Weights of a small transformer language model: 4 heads of 64, 15.7M parameters.
MLP neurons of a small language model. Each row is named by its layer, matrix (down: output weights) and neuron, and shows model dimensions 0-127. Each number is 128 + 32 x the weight over its row's rms, rounded and kept within 0 to 255. Numbers have three digits each. A neuron's up and down rows have the sign that makes its largest values positive.
A block is one neuron, or neurons of one layer that tend to fire together. Before each block is what it responds to, as a language model described it from the Wikipedia text at the highest values.

Description: Closing == or === marks ending Wikipedia section headings such as ==Life==, ==Ingredients==, == Charts ==; weaker on mid-word fragments (ra, te) and table-cell numbers.
L9.down448:150085150143154103173178121161042090189159138101123105119141099119124100093146099125188109153078163125155159136144103117147099079112149146117155149117101130093189162112166051087198133140144096154137119098150154186165118126185157129137178061178135141170145096094136123119091140099110182156100178148122163158104140092175130134101196132158124138112079105158162074092149169145109091114097

Description: The article "a", usually right after a linking verb or preposition that begins a description of the subject, e.g. "was a", "is a", "as a".
L12.down93:153123114206187118088130117169105107105144150119098119188118113154096129083078108077112179132119114125143159106136167159149117153119096148137142101103142086125092113107124172100108158143107106126168143116137128145156165160089139161152100153118151131102073121159019122109154163147152134209115139106135088114130141121107128142151120120106157193144102121126124097144128133130156129096162
L12.down154:105111091088081144107149100124103074112068170110131080130145118125105078163204101112098095145089159161162108162126096164154142098140152136168135158111132134039107160168141127134122139127159160151111146083132179111102061152089165167142086160168159164185116133130120138152128149063157139151108090189081135132116138206108130086178067133068118136062092117190125062169105147152088133155151
L12.down230:081124095116164148127127097104091166121078134158131087112124081138129105134133134145123136126142145112124119179133135151109121097148140173095104131141058116142097152153225124136087120133127130151117117172144152138134140088107122073136061155125173167132155033128147130133143184117132148176093171148121123116148116103123117136123057132124141173103113124139145125166110154089136137080099
L12.down253:157141101124190068139132159105095094130134142130151171140130139134160114059161048092128122064133170146126119180163102100116123117162134074130112092128105106113164195125113141130110196145116129176087181101103148134117112142116121135120078149170147157113071150131123122095139150143136140174134089095164159101075160078084122139106092141086122161095101104178142114073133111051112102126183
L12.down284:100089055144134116144126145092176102146164082103159141102127146108144133141131097098094138202107111167130112072130108127125135111112175151160145110131194140154121085133113113118151136185086127162123126162152196093217115163164139178132150198154154086107127102129159097065167126141149125101155105111089107122126073138041068122128114071040056186083147146109135146184120115154133129161155
L12.down369:142133156087157145126152126103170173106152109124073119092165172139130171097109045173144134168162119092140078139130172131136194113126074132119146166141128158138134131193172130127120093130128164106148140123116127098124093110137138102119124176185155134108124062080150107123103145074142157182167076105127155152173096100078150140131124074108109160161162098126098160153141176067104148082144
L12.down420:128121063128076123124150099128138096113145089078170128143152167144086110025117130147151146238156115150099157122122124137168188184149147135131126115144047113097042153154091135092100151171142147129155055097100087139120146136135117160111161100133132107113151153113154113119190111115036170130101103066133134108116079154128115174137181119167137105177159149139115161142105138172156174105145
L12.down495:145160120117115149097147126058116094117149164088154100137113120190133142094050078125153103083139113103143129153191044204104136124124145170158096087131183062163058143185179137176108131102137162148100169086135086187177109128099133141180110124115167107159096156113140142116172177126139121111135157119121134116128166147104125132126118167129102127142097137154141137088115153164131154131100

Description: Mostly "is a"/"was a" right after the subject's closing parenthesis in Wikipedia lead sentences (US 350 is a…), plus quantifiers like all, many, several, most, various.
L7.down209:202167116153181132116158150084115216140119148074072155140118116065147177103140139116071067093114175089098137158093086135121164100134227133153133127094124123130092123121103070176096143091105153118107124136112123139164089130163154120130162119128124129161090128158139147194103088093146179089229164185202143136116101096094111084092126139113124081162111120122102075157128106162091161152104
L7.down221:147127107131133117134122182120109168131100128114115108154123110088101122125138156138131084129149139089176129170208115154103163103100200090119092051098166078141167153136129163069157051166183097133090097083076140128079144107112173096063154148138138083116110134099178135150118124100223148118121150119046136105157078113082160155127128164146149131086140137199109114169147099076156136172131
L7.down231:165113144129195141179119139132118143115146121095099142143112204082144177148096083141121158124130083113143103181111133150114084076146135169153111149135119090126126133148145103152065164191078110158154101114109140100146187165138152114038130126145133060147096132142129162151119159142123147129140082107155150078087111112129114153146124146099095156074116114142206170141094096158139168203073
L7.down270:160093192112124125064135097148130172115140102102106135116165116094119149114131151141129113096092130159114139152121226077126097184079137126142138120126170115110116139127086105114111118125081086169141138100155171091102171155202126198122130153150118105108107138128085164178110192126105155102124146105104141094109134059168150086154160091119199141145082146150180137088090127106156123150144
L7.down534:175120160099168134080086094139135129101168115064188199103037152115111112116100129087109048152170128157137171127107102119089113117173132111141139166084184155112188134126177116125098164096124162121105104138125134126141128116146086139073117134131181163149102085130101194132113125153139141145095085153131153117086122113159174092178124117080123136101131091110134135122138135106116170108117
L7.down592:189084131122190150132098149104112173175176138070108137151059137088089161088131164120122122101156085115044057145113155114135123142115211089139088116139135094108158116136123149131120147118112127141104072149097104078144181152141201086064109129143164142149103106190126130143174119172166161147116137165025171132063107169090156127146123118146123153112142150154130114131125170149121105160156
L7.down627:075137107116055167107143158201092147108128122060107147124136136136177184190079145181146084119095075126163098095123089102049168130130102175120166130166056126154151117136124099137095120061090101111211183089101103137210125173148181104114133073093104104115097121105122096106118105152130171166171071112074099137103123073147200086180110130135117172095122118143099118105092096078123115171117
L7.down665:122156111176191100140087118125124099166095160097123125139108065169089121119068139127084105150135086121107107148191112142150113155124050083126093165162120110124228106154149086085138168150128090147129144123119126131165210094120093161124162133091115174155144154081133120159124173137117090097110155134071069115186129202092068146152096124114167130121165141149110141116132098099135220089115

Description: Closing == markers ending Wikipedia section headings such as ==Cast==, ==Description==, == Track listing ==, and the word as in "such as" or "appeared as".
L7.down40:136090091086185054137095182090111101177123181113107196057138187122069065142159130127151175195092071168072132134140113213183141145158139132175139134189127131068125150136165180081088131145083125116117136149106183163127193135112133174103123145119154148126168159079128123112082150093172130115097158149117173133107102138145111121187108095190134153127202112132135052081133173136102115074078
L7.down106:143156116110159102089153089070210117138065166100103123145038075134121146100134153133156107114156145116079144160153114109042138090109195103123110132108124177113127113124110156151083147121125124122089125144123118080029182114133101120164133171079155119114102167126163115162104168116179155106084148140128188114126117137147135123123132180110093136082162099092203107137104181064124070158120
L7.down185:098155124119105169112098130135110089091145100101154141154099124110121131120071193161149123105147122087107149113064127097145080131096148057130163098163129092086193120043145168183104088147124135060140138146192096122099102131124122118144109205122121123108096113141120162132187184109115118138145050124166125117155091128152059114113178167107098125180146139161071104079129169098103092115117
L7.down275:103124147126100160116100154111090104105135152131127074145144126101111102119212106097180165127163076068045167141059134112106159088107132087178165131150157085116118120153103129143119105070152100156126146091093178144130055119133113162019150095112138149097139131101101157113142137216141132162120105077159156110130142136167079100100100138102090115119190110150163062119147099180081120094070
L7.down358:149110144088148095156121146088117168144123125113104122156112129179097131116154123174189141100162091100163060084132157167127181103164138133056109121125181171139164090188094120139128153103112125133196108086132129129109186123091108144127122175080138165120172091141148136121099191147106078096084137118100130172150102090152122136173083090154103095124144190123145104059125102098145170136021
L7.down402:110119130098163180150150147109145094129096141114108101077088155107120151102159118149102098116148104141132102122108127123092120049127130149108123138135148110170200112135106152057172169164134149132058121128108158111116115144116184087113196128149119116076089118165168104112164129105092153109136115166125139170106093193180120202178099156066114089131114176168163118188145142127112105115109
L7.down583:088114134074130203119134071138176117136120169119167152143152144159157149126123069167105113094124131135146138123138143111132153131121104122145180164159196172087107055112121123157128124117096117146117076152142063100170133096158116141180139202148100130080098140144099105147162096078075101148135107110135145115144155099214123122126099083138133091146130175152151115081074148119085117080152
L7.down611:187121145143201132169106150135152093158088134153177070142139088113095121231120151108161135129107113103168125060151137148126176127131151060112138133143140040110148177145135169119100170158105188127126120080145169069100149128140092189148165115131125125138079122092148131139173150148098145140140124190134122194147131099159119139135116178032153104157122188091140174127150127090081122176129

Description: Number tokens and quantifier words (many, several, a number of, dozens of, force of) just before counted nouns like soldiers, people, workers.
L9.down375:128122182055159146107127115126138120143111113089073073172103099129139162086113161106139085145209114145082094089087109130151137103177210075093174109106154216153205093164112119110076089063121147141130116095107129089171149114135197096085180142146144100163110123213100122137074126096100127125116178102053162116125123149145157161148127137134173120110097192177139162120123205117088103148120